{"n_layer": 15, "d_model": 448, "n_head": 7, "n_kv_head": 7, "head_dim": 64, "d_mlp": 1792, "vocab_size": 8192, "activation": "tanh_gelu", "norm": "layernorm", "norm_place": "pre", "norm_eps": 1e-05, "positions": "learned", "qk_norm": false, "attn_scale": 0.125, "bias": "all", "tie_embeddings": true, "parallel_block": false, "init": "normal", "init_std_qkv": 0.0206, "init_std_o": 0.00377, "init_std_up": 0.0206, "init_std_down": 0.00377, "optimizer": "muon_variant", "lr": 0.00158, "lr_mult_o": 1.26, "beta1": 0.93, "lr_head": 0.00588, "grad_clip": 1.0, "warmup_steps": 200, "schedule": "wsd", "decay_fraction": 1.0, "decay_shape": "linear", "final_lr_fraction": 0.02, "batch_tokens": 131072, "seq_len": 1024, "doc_mask": false, "train_tokens": 810400000, "steps": 6183, "dataset": "wikipedia_en"}
MLP neurons of a small language model. Each row is named by its layer, matrix (down: output weights) and neuron, and shows model dimensions 32-95. Each number is 128 + 24 x the weight over its row's rms, rounded and kept within 0 to 255.
A block is one neuron, or neurons of one layer that tend to fire together. After each block is what it responds to, as a language model described it from the Wikipedia text at the highest values.

L10.down505 [185  84 142 139 126 147 116  79 160 122 121 128 105 131  97  76 151 145 106 126  96 130 139 119  60 148 116 133 145 124 123 151 129 135 116 141 124 151  91 131  84 139 169  93 105 157  83 138 128 122 103 120 121 135 143 152  80 121 120 122 150 130 140  97]
L10.down1230 [116 120 170  98 137  82 123 138 202 123 145 144 148 118 115 155  99 133 167 130 130 160 119 147 154 162 102 146 145 112 136 139 168 102 149 108 161 153 121 125 131 104 126 123 149 153 110 146 115 112 164 138 196  89 143 150 114 157 149 141 173 151 134 116]
Description: Mainly not after did, do or does, plural noun endings such as spectators and districts, and first-name pieces starting table cells.

L2.down320 [139 101 170 177 131  77 146 140 202 135 141 126 126 143 147 140 136 136 143  91 169  88 166 114 107 128 137 116 129 141 121 140 118 131 160 112 143 127  96 143 117 115 109 108 164 138 127 113 159 154 134 128 104 132 155 113 143 162 150 131  80 133 117 120]
L2.down645 [111 106 109 173 106 118 132 154  91 125 144 142 153 137 147 111 153 156 146  95 128 107  86 112 147 102 163 137 165 128 138 134 145 133 142 119 149  93  87 121 113 104  98 160 169 139 123 104 109 138 156 121 176 143 111 142 153  75 136 147 153 122 122 126]
L2.down954 [158 100 118 124 130 177 130 112 169 149 132 117 144 135 137 120 164 152  88 143 133 132 120 153 149 163 123 112 156 160 176 139 136 111 109 145 112 107 178 108 134 142 143 128 139 134 143  86 202 141 139  80 155 130 171 173 105 108 125 172 131 139 144 172]
L2.down1085 [118 102 137 121 110 128 106 127 147 111 158 108 112 113 122 135 112 165  94  84 126  91 184 153 144 108 119 130 136 148 121 189 134 120 143 165 102 149  66 102 150 133 136 118 106 169 120 138 123 126  95 165 148 147 126 109 134 143 126 113  41 115 113 130]
L2.down1300 [134 157 125 114 117 107  96 126 187 141 138 127 159 124  95 146 162 158 120 114 167 104 106 140 138 129 137 103 100  93 108 116 105 141 129 123 123 133 113 124 145 135 137 144 110 168 128 127 121 134 119 133 147 107 124 115  98  94 165 126 126 125 124 125]
L2.down1430 [ 99 121 120 126 152 116 139 128 149 122 155 112 126 137 113 132 129 144 130 106 137 127 115 145 121  99  98  99 134  92 147 120 145 110 130 103 130 109 143 110 124 140 142 125 171 145  77 112 147 141 120 146 129 144 128 172 153 132 148 122 104 123  91 139]
L2.down1640 [ 93  79 115 114 148 143  69 133 141 112 125 124 135 159 115  56  81 133 137 112 132 138 164 135 147 151 106 161 117 142 139 141 155 150 154 118 149 112  83 117 124 155 119 110 150 104 153  97 144 111 141  98 154 145 111 110 179 126 100 142 153 153 101 140]
L2.down1753 [121  95 114 102 157 128 129 170 131 103 170 109  87 102 110 134 133 149 129 140 146  70 116 144 131 137 109 126 112 163 126 173 131 138 128 111 184 143 102 112 110 106 117 115  90 123 174 129 153 151 125  85 120 140  97 188  98 142 167 162 131 129  92 159]
Description: Duration or time nouns closing a quantity or time phrase, e.g. five years, at that time, a year; also of in number of.

L5.down83 [123 138 113 107 112 176 152 140 130 127 123 135 126 142 142  97 117 129 114 107 143 136 137 114 134 184 114 115 137 138  75 148  97  84  99 129 116 107 116 101 144 130  94 121 165 116 138 121 118  97 142 157 127 159 105 117  96 147 102 105 139 114 123 136]
L5.down93 [116 125 121  87 120 116 144 117 124 169  86 118 128 121 114 116 152 117 125 151 110 163 168 130 171 161 116 145 127 169 141 111 107 171  96 117 143 121 139  76 147 183 175 132 128 169 108 145  56 110 140  78 166 112 115 122 121 129 156 148 144 121 110 107]
L5.down599 [119 173 123 146 122 119 172 101 128 142 166 154 125 139 132  93 148  83 156 118 108 112 113 102 121 103 123 100 119 115 148 154 136 138 143  70 118 140 153 113 139 121 126 138 133 114 147 140 123 115 114 132 148 130 149 135 140  89 137 124 129 148 100 100]
L5.down866 [126 132  87  91 126 138 162 145 166 132 123 124 131  95 149 190 144 135 106 157 124 141  99 134 111 151  75 119 127 129 140 144 177 137 135 122 141 163 141 126 122  82  56 132 133 155 140 170  98 131 134  98  97 156 126 114 165 169 102  78  99  97 159 129]
Description: The first word after a subject starts the predicate, often an adverb like also, later, eventually, or a verb like worked, went.

L5.down314 [ 78  94 127 113 100 139 172 145 105 147 154 177 136 128 115 119 146 116 123 134 146 139 133 135 119 176 131 155  54  98 116 149 154 109 139 148 154 127 131 139 122 112  97 137 128 139 104 118 127 123 121 136 159 143 167 100 126 106 174 157 142 101 104 117]
L5.down1100 [125 127 106 102  98 141 133 145 184 147 123 168 126 156 127 132 112  83 107  80 114 155 105 162 115  93  97 116  98 102 110 132 125  85 118 133 123 160 128 110 178 144 158 129 113 176 139 110 155 178 140 111 138 129 180 132 144 177 120 152 140 128 155 103]
L5.down1196 [173 146 109 135 106 124 103 135 113 131 141 108 162  97 132 131 143 142 163 119 124 135 137 129  89 131 121 103 157 127 151 104 106 146  93  98  99 113 129 115 118 123 162 108 130 105 160 172 148 107 145  74 127 126 113 134 134 132 119 151 116 135 122 139]
L5.down1758 [146 118  93 108 118 123  86 141 134 119 126 130 152  89 128 141 168 123 107  86 117  95 157 141 121 132 134  97 145 147 169  43 152 157 112 156 113 102 159 122 133 145 163 112 125 117 128 137 140 137 105  74 152 148 152 136 154 107 116 129 135 105 133 102]
Description: Time-unit nouns such as years, decades, centuries and times, usually after a number or quantifier, as in ten years later, for centuries, many years.

L10.down135 [112 141 104 136 102  84  96 163 132 115  92 170 111 113 134 139 157  86 145 107  85 113 166  88 100 131 133 147 125 128  91 134 125 147  91 150 112 138 109 118 119 132 134 156 129 102 118 165 160 131 127 151 185 125 120 135 115 132 151 121 121 168 107 106]
L10.down1023 [122 172 143 136 162 120 147 163 123 149 118 161 106 111 126 100 146  94 145 109 159 199 129 128 118 180 116 134 134 152 140 157 131 124 159 116  92 134 108 141 121 153  91 120 147 145 101 151 108 146 108 142 131 128 110 114 109 105 112 109 161 145 117 135]
Description: Mainly the apostrophe of possessive 's after a name or noun, as in Caesar's, Sydney's, Nietzsche's; weaker on degree words like so, much, very.

L10.down1224 [154 143 166 187  89 138 153 115 142 117  73 150 122 119 153 102  92 130 121  97 114 143 164 140 119 143 124 124 131 143 128 135  77 114  97 131 143 139 137 123 144  94 124 103 102 162 139  93  92 160 152 122 138 130 114 134 129 140 133 137 145 128 131 102]
L10.down1492 [110 126 148  85 160  83 142 146 117 144 177 151 105 121 119 114 124  86 163 128 150 101 165 109 139 117 160 119  95 133 141 162 138  74 107  99 136 155 158 102 181 128 171 125 145 105  99 151  81 123 145 126 107 126  95  85 126 105 131 135 159 128 146 139]
Description: Words that open or modify a time-span phrase, such as the, a, long, brief, five-year, during, and after, before the period noun.

L2.down613 [125 124 103 110 150 141  75 120 162 139 149 107 121 102 133 120 135 186 104 143 118 129 139  99 148 134 117  99 192 132 145 107  83 127 189 133 124 155  99 112 118 166 116 132 135 136 114  62 158 122 101 127 126  48 109 128 140 101  93 148  95  96 107 172]
L2.down622 [122 133 147 151 135 156 104 125 144 114 100 156 136  99 159 108  97 148 139 165  87  93 133 113 127 133 120  87 101 139 106 125 143 146 158 158  92 150 124 141 140 119 120 130 177  88  87 178 146 128 105 113 134  97 101 127 134 151 153  94 126 137 174 107]
L2.down1038 [139 136  86 158 123 155  99 121  83 120 159 132 121 177 143 161 114 115  81 153 120 114 107 129 117 134 154 150  78 127 121 134 114 125 185 170 144 112 142 164 168  93 130 136 187  89  97 121 131 108  73 110 116 130 147 146  93 132 127 106 109 136 162 128]
L2.down1065 [ 89 167 138 138 100 126 107 112 105 125  97  95 155 157 129 111 128 101 115 127 155 132 159 152 118 181 116 136 143 122 120 158 153  95 131 134 137 159 129 139 114 155  91 130 106 150 116 139 164 165 155 118 145 114 138 156 171 108 108 124 145 110  89 113]
L2.down1116 [123 125 156 115 135 173 137 190 104 125 136 127 107 167 113 181 133 105 152 123 146 135 132 111 160 126 142 138 113 146 120 108 154 120 160 132 133 147 161 158 163 137 127 133 161  97 154  96  84  81 105 119 116 116 138 116 123 130 114 151 127 181 115 157]
L2.down1583 [118 120  92 109 151 153 112 134 126  91 101 151 124 142 121 150 176 132 124 113 111 130 121 143 138 128 108 172 107 118 102 147 121 147 116 118 119 142 108 149 159 123 128 169 116 110 127 150  91 107 127 134 192 132 100 154 151 139 139 139 152 117 140 162]
L2.down1658 [134 142 109 118 163 142 126 148 135 137 127 101 105 143 136 129 149 132 148 130  81 119 165 126 150 134 134 110 145 138 107 134 105 150 110 174  81 139 130 124 128 118 121 139 143 114 101 119 134 134 124 135 105 134 111 116 135 158 141 135 109 100 129  81]
L2.down1734 [119 126 115 157 159 145 107 137  98 151 178 129  79 142 147 183 109 151 142 155 158 121 142 123 161 113 160 115 136 144 177 148 112 148 131 153 139 124 168 129  84 111 124 116 124 116 139 112  79 141 130  86 133 140 121 178 118 127 148 145 145 156 134 133]
Description: Apostrophes (possessive 's, contractions, opening quotes like 'Jaloos'), plus decimal points, bullet dashes in infoboxes, and minute marks such as 58'.

L5.down17 [ 85  94 158 143 119 146 104 145 121 162 145 167 149 158 125 127 155 129 128 137 141 100 146 119 127 116  91 128 133 121 128 170 133 103 170 125  67 136 116 143 141 108 118 132 133 151 146 132 120 102 108 127 131 151 133 133 100 141 139 151  82 149 106 145]
L5.down299 [100 175 117 134 144 100 133 136 131 125 145 142 148 125 137 127  80  95 133 122 130 120 145 117 126 112 139 105 140 133 135 134 117 156 134 157 126 115 125 138 129 145 145 114  97 142 118 134  98 108 150 133 141 152 116 137  94 155 114 141 140 150 122 147]
L5.down806 [137 133 110 143 154 153  88 124 112  85  90 155 163 113 122 138 133 153 116 133 117 132 143 133 121 122 118  90 139 127 109 113 104 109 116 136 132 190 134 135 126 140 140 185 104 171 104 166 121  96 132  85 106  71 124 157 110 155 110 128 108 155 139 135]
L5.down1412 [126 138 131 107 166 158 119 153 134 134 129 152 118 110 158 159  98 123 121 127 130 135 151 110 138 119 141 114  90 145 116 173  78 181 137 108  83 141 116 132 164  87 141 161 153 114 127 137 178 138 141 137  91 153 103 108 102 121 134 117 153  87 161 113]
Description: Apostrophes right after a word, mostly possessive 's (master's, women's, school's), also contractions (don't), French elision (d'honneur), and minute marks in race times.